From a checkpoint of a small transformer trained on Wikipedia: 14 layers, MLP 512 GeGLU.
MLP neurons of a small language model. Each row is named by its layer, matrix (gate and up: input weights) and neuron, and shows model dimensions 0-255. Each number is 500 + 50 x the weight over its row's rms, rounded and kept within 0 to 999. Numbers have three digits each. A neuron's up and down rows have the sign that makes its largest values positive.
After each neuron's rows, "fires after" lists the tokens most often just before its 100 highest values on Wikipedia text that the model never trained on.

L4.gate489:484532492536542467594501506486460525394566490496520547505530538478513457559518428542523515451495474428445540471459530506496501473422458486437465522487509409507514475417615510434447520464456449527542427439456530540509561486435469488490397455510589498529553483514524592577459538497514508436468482483506566491505489591497466433482520503470519511510485435477494556534551464523626508521561515569386535547424427507513470578558446491530481518589526495531536513602476393514516518556660596510500512512416430565456456554555467536444394557540434648523494452470416475466480572494566526600500515548506566487459493523601444507569473476446503513589486497547509450495495474482509467528462525495499501481483439568402395500597518467540437502460452536564341593513475585446472494462539568
L4.up489:463572474479466470402531401412505526515496517431411472497516505511533560536466498478617612498484596513480471472522544461448463463514521514485520483524407462509637467531558517432508518560454479627492431509480572572496546405576510423569499478513580524494502509519482494467615444547424438471496513364464423482532471574520456474486439567535538449532507488471533435487440440527489546499535492520500585478599485434446467577543489487485438555527491408558402560636492469497544532525606497604444565512459477524443427423506488486535493485505511526497498512501456506458454538595587529462483530585465564477447461525506549618498567502407515568577533423512486517523532547538559480426554509534496474540482516491501572501521571547507470509520468572508479460528371565455474502548594553
fires after: ":", ",", " |", " –", " of", " and"

L6.gate498:542548508508424572466492485412453455520482431588543602398527541436493482492494524504513541438489537502379547446484486496565494500515471448405467437547627492464498501423466516469513570498532529520436528466572470498521589443471325525507513582519473581481423495462513447573497512461515525512411553532480532500525625598431431534559538480493466453482542457477423525492468450483517400487516551562521429492488543539430430479511546506530516509550511473563490575470424548450466551560528587421513516620490499635501481533499495549544465441450468516553521517521536560464423513509571468471463342461500468496509478593526519440552456540551420444424548476477528510563467508454527508407537624499498528518465529480486538452446527439526552518483471436523548531582522455507561597519423449
L6.up498:465531510636441550540603503492447421624558506598565568410475549469407435556518466460524500442409477465456450460526512444557540479486547561455445342507609572555453394449398463470444516458456535454502484433523393467514582494389553452479523546512438523537427503489514466537521485495455554479464565612434553431530495515527547540536576507547512484500494436485526566485558470607507456484495455398470489421462489468519387438526500583531469473539482511471480561458460540521480609545645513509507494564502476574534532430497577546544552513549543456507492475492536495489428435490452493433537480445513503519505491562510540479579545493595440516455519504536474533515541481482483487440559617519488556456528524461549551456447516438497448598529461482486455488520479462483552513487498466
fires after: " ", " F", " T", " L", " V", " G"

L4.gate198:511548453473498591375521475519509501473484487530561515494509484495511366398534537444490463486594505541560418454480484571641543546391448488512531534542454432530425503581452435533458484485424510568465445526479501475507488620489520586488570528436552536479579526448462424432501445519462474503450442518461602417494462559522496430500414432537553517390513491551412450515510422543476417554484579426486508468448511547441493496556514470518566506487527492534485474462492547425465456630511498472541546556538562481505456587463465517557494475481495474583499443548533412500597531480566551440446570490521435494577428480521477532550438481585510491525498520527557513448494509468526571563497465517458517500471464446541499514403606468587580538527476467410381489518407464460542567562513501
L4.up198:404508458501522473468529517543514521486524440512461538554572406459537507509480476602420502469484488475511478452451560583609540507501479504547494434524492506444498536553434454584485467494520597545361467558535563433488472474517461537551472436435431491420479439505479474540447468596476497554484526495461563405550454568542501524522464439533503560434474505575497492584535435566546524447487504466374455474490550435487552394502520446501499532531430415476490480453465602421507462581434498504596457515494413444414494506454469567593479578448503424552469515562546585490547428524487535514417613397468443453540509467504464547488400597520460476518450494484478508540425499487479436537522457450489422493485450568553475529451476492525490485425563484485557446601530558378506496522623479
fires after: " ", " F"

L6.gate39:541478514516426474496585509485458503557487545574414647607463435469498574465534447473470584461466512494574547534594487506509434555479501577550439508495519378573468460454548455557487525461506462498473545535454447498512523545514475466466510514585498500548517475524500467642527493560512540502479479493544429513526434438511450521497587516469464492436592471537490561437455464471500546461610519528489539491538490438477487537443520517564506403505451543445517485540444391536517518461553551475535427448494569505570497514565442582575565494483504543637535457588531512455464481445579498522449500479480528518493491618440468455523482486479517521395510488544445496478535368511480437552483559507495514668447351504424517430444571539441401530514565477433548524442520532458540480561544478
L6.up39:468458438499456491468536550510490549439443422535543579543520493472549494467589503500507533464563475459542640518529456511509431406501462457404506496598457532541554599471503514430499526449542542545452460496488410471497430535543525449494532429498504511546538477558489531591591516486481438491522565454497543493586467498472555489508466505478508432460486451607449516482567507444505469514464407489488533488513540485501491527491497482573373641561475501489497513513456414515463476449551554509476386569561573531564470472455539382498514487540544457621574471432506430493511450540634516565489559555434597528491466604423537593442410522468557525512544501482457565602544429523474475479484434440491449638452461499500598502480475557476518494455480470435518452443489512506534522449418412
fires after: ".", " po", " ", "mp", "o"

L6.gate360:457488502468511482429478494451556511464502499632489611484528499464478424505494473516430511486531551480554454526497482485518469512571600491493482508357499513526474467583467534495449638499473526525553479556463488421504479559468505494488495487569475413499491533450585548489416528396483581426485497502559520484464503521406482524548540439427482483511538374599467467529473478441577475478550534521534450468543508512521484488556445536502428425502506572560486497508454516444395458592535472508471475413503465613450569465521538536520450468500489452507567453548446335552461481558556465480484575499490501591535477456589533483538543539454458583509474571484439473531504465451609550469430560587420544440564557524690450546507534596504492565443489492515421498515465527502421497469491551
L6.up360:537472348481439523561465449526548520516438608398529671511515474488506520531507498618625464619522509497557527468555498498463514491524522458471527429594603444523499592440541461491449506444523474491519466506442420469494575461481464485527427535526582498491483544450559497430487490455536515488511535587431462487430560531517445582483519499551515559490473483541518480497536475486593490490428532454468536496545506550546511485465483503624485501439503474570487596553468475546519504432502507570507439500486584556617413409445451474586498569490512492550482444400499468531524423552527560553592447521470560530464557513459445393485470477504536544446513506525451478397529446470477462485464502553558475428483591472467413553514441511511501573455507556515579534513452538523472461627416468
fires after: "o", " so", " h", "l", "ite", " "

L4.gate475:464465552501477576429448522492515523495523531496463521512489503515472457548574479548471572456513474504511498513576502559367574454413546541460439438528655464554556445451483485511507515466461534414541546544535434601554531503463496459577466501470478535489579530451572477501524468553578492499550456507484477431570574378478539513500431411506526529470552556531534540587428493475520494457504563500601513523500484533485531557442497537541558604521440423486508532539586565510503505520518542534504517505515473520516482496413589606574479410483497530490493400489496482575509508538500584510425433496390638489632502486472455422460408433416431582518434505431476471506511451445541537422496472444577364485512423494510504492484569516464621531470455503426507539429515522453509534510492434
L4.up475:543682545471422619452504515444468521460466467625486549467503564531522439514605478537492620447585540519449539547459436572404528388460475552532479392584554530560491533462473522541405488501507565561452452536519444454529531434547548525546436450467456482467448456522584477501588501491498487476577502483545564423577513460499536542439391476548545624412567447478560560437526490493482500470519579473476472549531536498493510550524459550535486513575509515551442442506463524560537487473474540502522473542547476495555491462484453543565471517600467444463494487391467522504545523439551535531513512438445564513494482548446530459538461471506522506447533634375538484534497455508475542481441514484539418495410476448444512542476512485460548462406414526530529562429407547490435543480512504
fires after: " "

L2.gate0:487574499489629556478588455499500529480509608540571557482490476552516541516551635533465479449560521556499430530564526510594426502519514548457532550472518539560504481455535485532491475533511501375487532513595381488575522426590486506582597424517484558491448518485522455549464452540489534507515564495449562516411488475440494455480428519492479428528384445557498419539554507549531490495541578500513527514453443481494555532482532542485472526401568444561457442481562588516382486576542548586493407497459470558499453537428588518484468445511559517466360474573441472510481578564386545455521540474515471476452525491477518492532531599461550634485568496500484481472536463504515484466626580498476465511505443543485570561496579462511537454506484574498521526484557489480610467536524445
L2.up0:525432556489463567447526441552545539458542517498499521644436496511515350500510530433431519441570536510411405496488588552515468482459562506486423558557611473517473506620462490510483489515519522448544474511533439479552536535542576440502588489488450603514501448428417544556497402458414490364556407512517518526530571531536431489425440510393536606497446532495498488501466470551513440461581488480473489534535492560446487476494532593493412474474535470576471496550522514530528420470470468535476471476570462489551545452516562531527488538482544454554398520470478490487531523441478542436511464460483557475475484530531444522474486403571519513535462504505514467533504446550490433477560509477589425517529583450515423470503516452614497449521442464562480533477538492624569572641448404
fires after: " ", "s", " to", "-", "y"

L4.gate473:559513481448511391428488588408545540510486485483529487466394520521477411499517455484516447469443579507516526477662511434472444607422520511479461475547575570454526534596524448552517498471510585437502410521500539440490543540544471660439441523489538489518473517499450504510496484488434482511574449519481571569561516552461488519530495446546509431471458485456527493396421449482570395438531494366571524488497475555466458506434437545446408471460509482477486458506428575505442503628549524539476489553484538474458508503429426564487453445470591410557616513483469481468481487491571500454473473497476461526435494405446497534509567615530482491520465461498472461538574473466527451522496560628484554523484450494579521499500518398433481501468412489531466459549525444502426451479496585
L4.up473:458501442535510498519477538467543532522501477513466575457532465494551514574471509465513502519458501509528518505537456497448487485572495536493526514517594531479515465488468502496357581475465467555526591512434487491496537382499453474571488472455600457457482472511551574492448505513572520457421511422508567455442510530441473501618552520489570530490493442466536478430556489422539536465518547456447543469465448480588481496493431477492489542526484529532307489470454407525492571568512477400640453565515455570534531491519500574559605587410550474508413458559478443456509440524544533466514487506531474465474558483475480465418548493610468503486459534541559443402522514377437500454439522532384451513505493417535593425563553523543415484434513416476537496435517398377509482429557493
fires after: " ", " H", " h", " 1", " T", " R"

L9.gate409:552554507504538534465531513527555568644497455502464535584530483494491513417472443563444586523497542556531520497448582494472476516489641468478520589413456456550503466394527535523433503457528521486502441461509546549578459476492531463505506570450515559568419448500444537442470612460521521487502443465501473504504550510537429502555408553512479447547573496535548492475563464478589429521530441426617506488470514467421534529537623498488508554561477525503519486466549600528431558331474519495616503381601508433561463533479520509528415463564461472480431509483466503591499471476488513483476514512532479471534487567433519486462593522551465479533484649492543500446499531531564457481548529362513462491486430564504547482548439412479556481449492488476486471511613605528529501468454525
L9.up409:509493500530479558428505559497510467422550465524457475457486541511392470514505491468469432495429452492425456480415569548455550413454478494526568476459517493542476461528525568562438518515360490499506550548589496376602426549514476504462496545555525518514560485546537461432485526454450523503475468509567569492477467563552630513500522469462539497517440558543554603497496433497546454428574495497509441506585542487467533552556433537427598429467507497470445532535499519519458584512580616506494468514543433479457530578527498582526469528517518492528561592499606401481497490503456601503531518520544534630556554484484535503593378450495460459518512602531511519472556455482472441475516494515579517471586570522596487493479432550475518560455592552427494363510493523521597549484436574
fires after: " 0", " ", "_{", " 1", "-", " 2"

L3.gate463:451471525462466474594481443503483549454464444539590440467515571481528426518483442475528515569515521559468494493485541514725435499489479496608570501512547590549462431522374485521542535532489582497396468517541474477504475543517516468517447500461493514481450523521531439403510456521495521522528525604329527515453504503465546475545605558472498569491466533506584485471468522538396465429547594501468557539423556448423510444442510529559481456527525479580563496538529475470535542571560627542453534377498540467437482520437499526465575518474389479484442478429517411580495516573432513548483537492509527491513458432531583451452477426524492576528455483453537493456447473464520568547521440464524429531514463501446646472388519473503470557511519512492509509555489494521502512553530466
L3.up463:487511536455547540557499500459636513420540499460495529489597544435537515507572503558477489517576478504495565484460540508481510424565484452482526571649509517517568488447487521485518536589471547566414531404507481442465514507466500510567569525561524550491534580534453524593550491445575543537527522539477536498513421478473572501433556466445493536505593491480338470504501502522471525483520601531467502455478478529489422464452486463439597598517459489489519451583433395462493575558609574520433498456447602485400546562514441524535520525582496601442497550539394534523539518515567538493522523555423484508498546578497520437476550504436469476494557506517434541497504499478558567487539481530558486491421498537582557482457535610604416550406551456474510532461486482429544381554469516
fires after: " ", "s", "d", "te", "os", "amp"

L2.gate304:450544498455533495466541530526564493534541401528475476504451532407520444526557454518472494459427446484513513496512573476567406428475513584538492378397485410440525550533461516527429492500534550482509528469585482485430458494546586482499522456567493424512428473592419530441618448573552498425551465536537574515546495470501467478569549455459553460459596505521469498557507533470513496468508402450432521573450496456391459424460551575572534511480548463548537466629440596493553589463566494466488431553535509443438489521546497501511464479521564511380491472552431510500485499526536499506483459500453502592494464560458442520409466506524481452507506512529543617536458511532486595525485488516568588476462544470550687443541530540492462494492601516500592634505463488487554506509515535
L2.up304:536439586519490488420543418477544486447526523564571647555537492495502562512530489556439499483502510438434525465571495492464504473460425464432457432534529508500480475540403499501376542426574543500473518540596540587434544454529492494528478476601469568426532531384493486599527426389463529532563557567534544498529498460526483529533574503471563485475455449512455421512388508506414505487632480484535425493391377461464493524489497512451482545434521402511451500482555488547479537558498505508470430541503513422492576515513444468452504497570539527516505543529548467471512450586448542589368528452449472481561459526456444486416526560506446528479499501562468577554489519467466486510503497492559524479442531535496610523433620537503495442619551448545466507564583447547555513519552488
fires after: " ", " de", " su"

L4.gate214:499456468508446434463519537481525506532460535468467399392439458518476612572496463486512412543523494522468481400514538520570588465545453446487520522444496490558451445553515508536409499442506609500548516500481494390415475514554585552495469447552537491533493515440489273520456490494513610416542438491619597459478426371500485519576463410517512423458450569545471554498512515465471547481452520576576500387505471584512518531561520473507523448462537527523487468462538578555517434537503516469474465573465527508482550566481495564502486509519559471501457498531481442534436420477587489595501511528543477513560510604444511559441440537458552476372571578489491484500451571567480486523549575489430456509526530507531560487483496530510582501433549521452513540518488510433467535569433530
L4.up214:424467513475496520460597519499547488560520462403512475535526516411538508498554468544512475524516425476513519498532444601542541509466563540448514479499438432479466443516509473457526435602491422568516459593480495501527511478451471534540500521620526511445534552531404525516516543619479508424579509602416481497454500461480540504592473514426546504533496404543465393533454460447468521553536542439531496530509559533549482431497474501586540419479473551399457562430534443454467502454469593562471451466437483549450611450489645573562580523498502407465504571499498559599456543490613482512558460540424446511472505512560521501531542441488472396483470542510396493531520488469538523391495535507472503450491486521499454501599558438478454549441500537565517435454389589503409435546535448
fires after: " ", "N"

L6.gate163:500508489526493591454381475548430520569474397436534548494422437552640481565531445520458462599489500529476429475523553485529374567432563545424521547487544540517484480548456500485523504492617500462428527506472385565423394487631509609408439514473500496524552507503549476499565533510532537508555588385453546518553482510553479518508508491488541434463556532541496567472591557486481447452450469423540530545421527648512541562489556503569464517573504501449488529455471473575519522506520510563522521501573414447523508481444484476385547474486477497630504470545469509519486501507470505479525463486481450567565443496519503458500504486583501602498510466532532572560460454501605393485518510532627449569521521535502501505525533493446547580484496499558496459529514465522502609479551546
L6.up163:550485467453464579475461590439472481530570522490457573439524509429466563423540519424518422465438491538498438504457464513489604435548501515490462499454579544554478376561477508545504467468534507452503510549425469396604461557495512563509472474524540546507520466569553547545470437390524470596493441515519442436582557451477614493530348534501486506491468608452520457487472411424497536466489406508490494488467483606614455520405538563524591560467527560446492548471459457513491526512565617521485521452462447485527436486353480489476580535548442587471491535531520481491541495490537554518534516507452480513505512455522430557539483481493531584420504558455468517421478466489572495572452537482526494558474439545626595430509513510603425473498397512540492519511461494529489453459515453
fires after: " ", " 1", " 2", "F"

L3.gate460:484498529406536543544476580362527576533512514443466545520432469506563526481552479515489391505568535573414494542499499491493522524525414635547502503580539429493515503406483479514488468523396495414447455542510566451620414528586557504553505507475475511580477448397501500471405498541444538472428483497515503541482464519424498492462573500576459615514514490527494427447608465523454435504482441555495482510610520514583507553522463364472515469581610546526458524507443476541465528517594571439457526524439449494556389480483460492590440467572567505514549544491536573474564505487536512469542571541464434535461509569459561511451564516566537507450550610528567529486511481398477497494542497525571486495543483530423502457420537482424521517482523532555508568568485486478543559485582481
L3.up460:525487522459460466520514529444544512497474550459455583560406449461576545513494521514593476567512416496467565535388547452520525513437489529382449591492564508479592584460614481546552602478449436519457489492605525351597497533577434535476477531513494376499478457472452468517500507525486440536434452453506590496487509452577528442455461610499542460557499564532394488560489521514442439463558497481511600549526440558481499505459463490495479377479517535528524541529522550541500532417575578427587432562443447614506461516524521499571527503524552412510490507517508445497498540511533577492556428430531512526499579543522567548573462494465517506439492434435491583514479564432494461487503485539444562425461484462457548605485431503531554491512528452457547461416544562470554539466500528
fires after: " ", ",", " A", "-", "),", " is"

L4.gate403:525556485656447549534536526524618448448550526516508513498578507462426423579553514461407545487501488501481426482477593552520595542519568429488476511511512530468508540564502568402484536534477517554424473411533415460471469405677479475444471404483517486530507565416482551603457548507510456420449551480501511494518582508600511549522598489518534538529515450507574580604568568517594523469478535566505498556467518528480623469485517458541518499466450459601500563509433489464431458475532540466469561419523517546408454471487486504476424532515451518553521545472477504519493473448498504510438520488441430529465511492456406537481444509400537598440569424556540415587489519431496539515489511591547552551484495544607462559483494511512471542465497559507492498531586471509512482510515572
L4.up403:444492470560475520508517511519481506473491518489555439504423452532450478505460518539527567529577567522450472459551494577553555517654530477532467535575523598491446464512520513509509514416452569499524480555591464453564432407600459539501579538526495597425500495461553431560601511474479473448488447420572564405451487584468488422486499459485561510539492464480430415547461521531469443489479438510573442491432408431514576517538574471550421424546510417506403540461512526461564504539506541560472521469442539427514459424546578433550474498507408415540525525546461469500454526530501404517470515539435494525520458463528435528584499447392455564565502583593455478445509445408527474520464479657475519432462565538563505450504465584471486497531523568431466501530595476526535469557501481
fires after: " ", " and", " with", " (", " |", " to"

L2.gate399:516522484461554474476524491444494527499635533480414511452516511458499530462522568530573501530539487414601465559532369541558456526515559498489486486592549517473519489662471503467503570506512411452481505502549452457509475562476488509475568577554489551438532517501525509499528565459441569483549471446475533454466520543488520508398429530429406502425501501484513565501508574505534457519487423562494519437377463501528511455514503539572474393512446511507478491496410542541559562477506539589536430509489454437462444408520646425490525455450488486481495480503545520456508529552530473509534529509487520480427547463566484596621458634474466417512523557418439520513557578563451414595534476500530391553563479409486521448414503443490492594456508459407477466527499512525461575476602449
L2.up399:449506488589556414562563529569473458480476561507471533534488569552496540554511470345437457467480477515515477485504592536458530453494528523444449455518478595468516586516573435451486466449490501462639435479528462484537513450405528495558544444518510464460497468519450468557449535503502482452515365540573557434458566476464527565568529462424554517485552491561503487468417455503495485462427565535456569504456519454471480506489569573523576493494457506449504542482476499477553525534543516521472494472443447656479399537508498470484460433568509572452425506553512510525508387479500474494477632495492416520531505401446415535538458478521641482580578471547492485413493458509525518480511513508557544544499543509394551426608466421494491534637500547512436454544553503573433475418457472
fires after: "T", "s", " T", " 1", " Sh", "t"

L2.gate87:573444462525604356512548406563454515580494491437510511468516415486435626425481575443545534486422517522489449459510537450612488457439454478477384519538585534489520511640547507534489512511517467487393495532494525526527532453497428480562466526417523535502489522517499518588483496602503603536561445568423438568498502407469504550496515531457447593442490457482536564465492483514487516468542494492538459560515623496482454500480523528524441487508527424469444494454474411485437564535534538513409508544543415434505520552464552515522525492552520505549439437568499569519468489438455495472414406541495513512500541478478540534506466471614559519496569493642520465480480469512477427498468479578555482514441575385503477559504469536487438516564531433379544466518531585536565449512423463
L2.up87:583576473425533548529545526523522557445475450508496498423482411488521589497415526480451465566496459480547434384531446444474507554443502448419558594442593504571471504520512465487512601488528545446516578506493491577569476553477559566617456518525489478410561474456449464564492408464541458457549504501505454422530537497376509515509560545518493539519493534577542479509470495490477469430516481605489537499479588507360436593497592531479509524566457517543456511526567510524404500418474487548528544495569463488510422409495446540521476455466501483427533425597494514600550519553485503542518485626491475509572501613472515454491555489494421540514541433541405510345485459532507497453536463458504466473473474512415501498485573561501561494463500413554480579466540501484474577545426442
fires after: "\n"

L3.gate313:455478588522534456420543521514462511556444510511553556471489492537521456514573519496476482501503344481411512434501512516460526520455539522506444386549506472579462389364433487499590441494513492473556517543477441426438426450471494559560477555477482533500535583486436491476519480518409693504569407441474506500524460402543511561514550494582512419483528488441451506441454526497501517520507463472454502370557458484393585451515498570561452499463414538498438526547479560459445490475486464517498550485555620545581474501468531506494477496525503474529501577523467463513547570482556460492482455489532577511516461492498570479522558470507496422521448563546509538531480497554578520475458475524510571498546392393474587381644526451463451506466497514433445431481487586493492448503479585
L3.up313:496467495458509457505528488488531585472467487550501485482455602479515545519493338533594600470454523548466555469499493636538574435460507415534506473542571601494524509576509588394446439490553552427470525472595489534435502458543512538546496482519621533475493515473485564559524456492531564467499490536553412568429500523441556548517462511482477481547586484451546468574569516573519436484542497509528530466454500546466468540498481579452461501530446532579570531572545541492464493456546446543447516515514504490558453531478560504522493502463520467426509599540542502426480500465508479515585543377449540536465451569548436445502413449601535485497483525486573583539466432374540512411537399574424417503449488456511463529518536513511497472612356475531510544377478478505542573500526500
fires after: " ", "e", " E"

L3.gate300:528468480522533465514393487459479368478497497571468492505463517428497518436537465448545588532480580498507511379662577426569470516456478539415504392441488431523478520455494547491516501461446506549439504494568556523485535538467586572503550559476518532465490502467597493524512487478528520497514468446577521442384479519459449520500422528533480515444475538487529509436496467477553505535485616500565586439422516481527507431553539560514504493465446541520578470404474498491493597551466484361531649500479492544502412503550488523437545516486461521479533532539422543518456547463535520498393598546451450477498484496586430477572461489589394519498529456498485572529503669496546493486562530539493471511495562497425559487418517490451459428479430494509434482489425507476529578531614491
L3.up300:501464514553467418544449521410518507490518437492466426440533590438527462590470494568518512442523516579527569501389495487509505491549597479507569425551507517530491483464505490531480497513535411405498425536441564550438562495496548405501512462492508486532510470513511497496466516477540522537546403521518602475496608493517540476508525452516384427503583480494569548485434500517463504650574493428537541505521534532472542465505479414530560432557488600475377465424438513511469500527480549571557518462545421459446503535340505470559459499359584490404488494516481469481545518567615449434503579477517476507531548446453461508609458496452500540531477529600507565476513526530428524499506510492452452504519468586463548474520439457446472440520559500612431416536469394498490544548450545
fires after: "le", " ", " T", "w", " U", "T"

L2.gate130:482443484518556482494435545540547535463532462566496479478418519531556442538472493611511548550482493548520514521496490490504534488379456667460583522412477524487539504476461509421530491505560601449512505453480450534496431442639524559521504430545467512521472490461459391587574484480491523497572472499365552554477535447450519493473514352578536523582584471495383510553470434485439557496540512463481465513534560547487484505425452411523491520534555467550427529490555535486566494457496558581449470435450441558529537496532607511475529468437560486464521482611539459456503503476467515534515498505460657555546510482530489443500546561478532549477432487525484555579543492353514431513518478395578524454515529500414583507498497506582492515540487420533445497558484414564496472509535542
L2.up130:569468473496570514492390484599443524529547434571536464425454499506531420477536530518564529452494511531502480486486484415525591409498506507436474489527566569552549509456482480480441547500580574453454501490548498460450437502570631533523496456441539488528514437462431510595528462437513428542518532490445551489429545505477442489454504453477576394619534490505488500531500476457452615516549459500509493599556534543414562521492451502515571551496434471482465492436588434592577509453479513528479465547631457441428564489550545509442550509442567496456502521552542550407470510561443518469514634553463512506569526506461583496491542527506463527445468481548517474548519537473518564520599462548509622361483544452517493569368537461547490516539444472546383530455409524506546523472517470
fires after: " ", " Pa", " (", "e", " se"

L2.gate21:565467501502502462527545458500521446502389537497503549505520533538423479522443437499527587556549479547516482421567496457394374517586469475512473517515512530422412484484486446499515573596516360451574528563564484509508455527498471462613467468485589553476559504395505490564375472497557539526541506391524511511484475482560437506507518542492432446471448563524551497517512531585482492495506486479575451556481581554480499572514534577560531525502530422578500486467459560509458599450463564467552413479559496507514533368555514579461455386462448443487526449533552462493456489436472546564425502506484461440495498551521502425486528522392515529431568416634476507499501521502560427531619456570476514528499569512483503536591479550538507428479565508433461550458530551561483572518430456
L2.up21:444559420490527455555465445464469519494450501489593468510519567507491491512523503505481593507445517544473596479567511406470432567508536551484481501484525444573497545410561446455446495451434408481437531559572472491571512533454505536504581467477555381419573504354531526470463534520533511496490513509558513470536509496522520480502487471467454460513523556538574455619487509592489473519586401524564472524442499460454546538520592419600479466423491571589496492527530503539400573487501544485556442417482459393466525395587499579489512532411539463387600419505526578495423564510480487508496464643515504491495480541505420506530475526428487500558544507457410539463637544492474520539462482390456473438513561545565464403520527454542450488473495472477504491549439535537493513520465457
fires after: "\n", " \"", ".", "-", "=="

L3.gate10:472551516595512442472484446464480543473511437504488561527447473543448517514540428547508435438475429506582582542539513528560510566501518464452405581522518532615398530520536453432540548502543498522475485470471414466527489530437550505523458491490542472459457484646564471491479533524518567477451423515446545535502460487444626458428484541488479604411540519470509525465461486612427450463597496582494486498530472471483425529485413532494582414518516473543547439492479503380566520508456577512423475509506452481505475474472491439535491492532511520665448486520474417580454571546429370545476545426514469435427554575496523466510492599485515528419452507479600449534436505519471531504512570523519444462506516491550531436512464470522581536433571514455538395556485598417524412461506492
L3.up10:370486465471521485492540510487512515424391501409466584551408519431514543482546451564493502525492455465536581516519613571619482530464570544479473470546449498467467511411451508434513507526529498531398521436489448444494534544419465479540454544503487577525430483519480531549470515553392514508428408516470537465427506519525561506445514475500522536536464530478526528468517490463463511501541576585419534508435585506560477547494476403410458457553571542440496454546515460481418524514521517492542455502511469530514496586551558467540430563429529435549498514582453428424493484509508523488466514543505376482474539515472502510509373500492436429468492547576463478477404586538523446363494389625534475465525545530522622437462504479513562546367505487403481487435497542466466558513558433
fires after: " ", " F"

L2.gate42:504526525510528498519449426609545508522400532585472499486528541497460524477451450379443502566462465487530414488466559453498566504404501482498525459501596502444558541614435437496408588531510545481470494545526561430478520512499503537498435506575536517413547620508509449456558518435507518554573413424430469422557478568432471572558464427499451585489475555559470461572513436461480460523498469516466641457483480567487535513499534580553539535538537525415557539507520552425454569478465474575545525455559481536469478417513480536570496489537469419442495510379504499489477445516530563477444444501454524495534488528505567521553510483456533362430581573430493456512525345477561445496469486494470519446528523579565461486564483435463478491485498510522527535531535588483403473556617527
L2.up42:494515491446385497486520456521466571529460544476523542509568450506517426517456465450507549468518535525533469501514499491500413576558460481476502509450560490435467410486554425573458572498484500545521452512484505502524510524421492539443429540489444492419366484483550457448629576470523549399515432491497418531467575523489515537510504486600475546479535522515519550547462443529448508569515519568468631482492468522428560496501552511560488392486624558482531555485485469475482481534501431488554561527501596519518483431407467501488510586426539455450541517441527564490552424518441554502434438508326572452599511487510537528583455496497473378470451629482528513481508447568579472477543452511467542452484518498543425492515475439425548531587446572543613505385437593469487512515508488
fires after: " ", " T", "l", "t", "n", " H"

L4.gate476:477561527514529577540471400436422503458482494558531504500455483455597423564497532465545452420507472537491450473490547607526489499514408517534595543444575469403438413558588507552574494503443506559482490487478487572480516531480608484535488433524501504572528551497498549621463561522526493508544433498487560555514572406549563518483533543467453456539436467553507551450583467488522538478579453584576507482525516527521428597396506403596552422480567443514529404492536582504548520521423442501538494517500563512512450522480468447488522487442543482556525549525486469504441450447602437538464497514473479473560561553490555461521499475571461543495487396479487481574501513468570514562626481509465394513467489512436514532382503530429519611423409536472477424557575531475439557483538570
L4.up476:472584430460468574572531561488527501423500460490538478422487520545570570570483415450530452522599463625485498465449490586578452502394502544530475469543417536434527445485515532452520547510442530526448462525533453457484447533570543635481444537505478627530442455577415506476556498583545513505413517498530515442411557523537539375461587501483518564540447578430528560451547551557526480448474440518561586429516519561534591498508489495454579500464434486468427494488489464414458465586395536546526523504461434539483509433554536471496521447504506464443476509566473511539481501504544483471516445455521482450522448515518506467470412553467509479423475562549585599529494463443522474490516527555505609372550439514475462486407480527432516437435414543532505429510495492529458454421574542
fires after: " ", "-", " and", ",", " to"

L6.gate138:389497498528578533502456533499441567463455437594482555457462453528448460499463511428557498545472600476415399382503483574494539510565544504521505432473439474508474489429440381522466490407552549465469474515511495434570529495558479520486440515616591492487579460480520522518447526480446546526482433490478618462524481536475549599492442479553505512570520495465576527487534505457424478557470434481506474565443548508438449573532481620436493577491505434420511495530448478573437526474546613525550511443527415484453401411516513509449559449497534472469576610462505563442585455548481531428498444475512625511508494467456509531477495613554478525598463526462475530555510544509460475504470545392444458471461563523454521445536565550571488540476465419501475448436477581461513418496526559
L6.up138:512545553429564566516483501432498554504520542520498438541483519591530453543431448485502488522526476494569563612595554555460504477416392515500598482455569547484516474482529527449443508460517474528497512437511510518506508436524525566378454426520449500469438418492528468499436537555509541544547504449563498408399476465585549469420470516520476562510456423531480486463522403508529476478390533553520437524505543568480481504552535539477481519573460483519598511520475435502518475378468559531549526485539507529469407448518579582529441528583494357528517481539552534498500451480468557536433363489505442519534524503516511517459488580460616565587511456530583445454509470413466482535469503499493589624468429541482444524451411387426543440416472542587484440471434532504457497452483541
fires after: " ", "ed", "f", ".", " f", " were"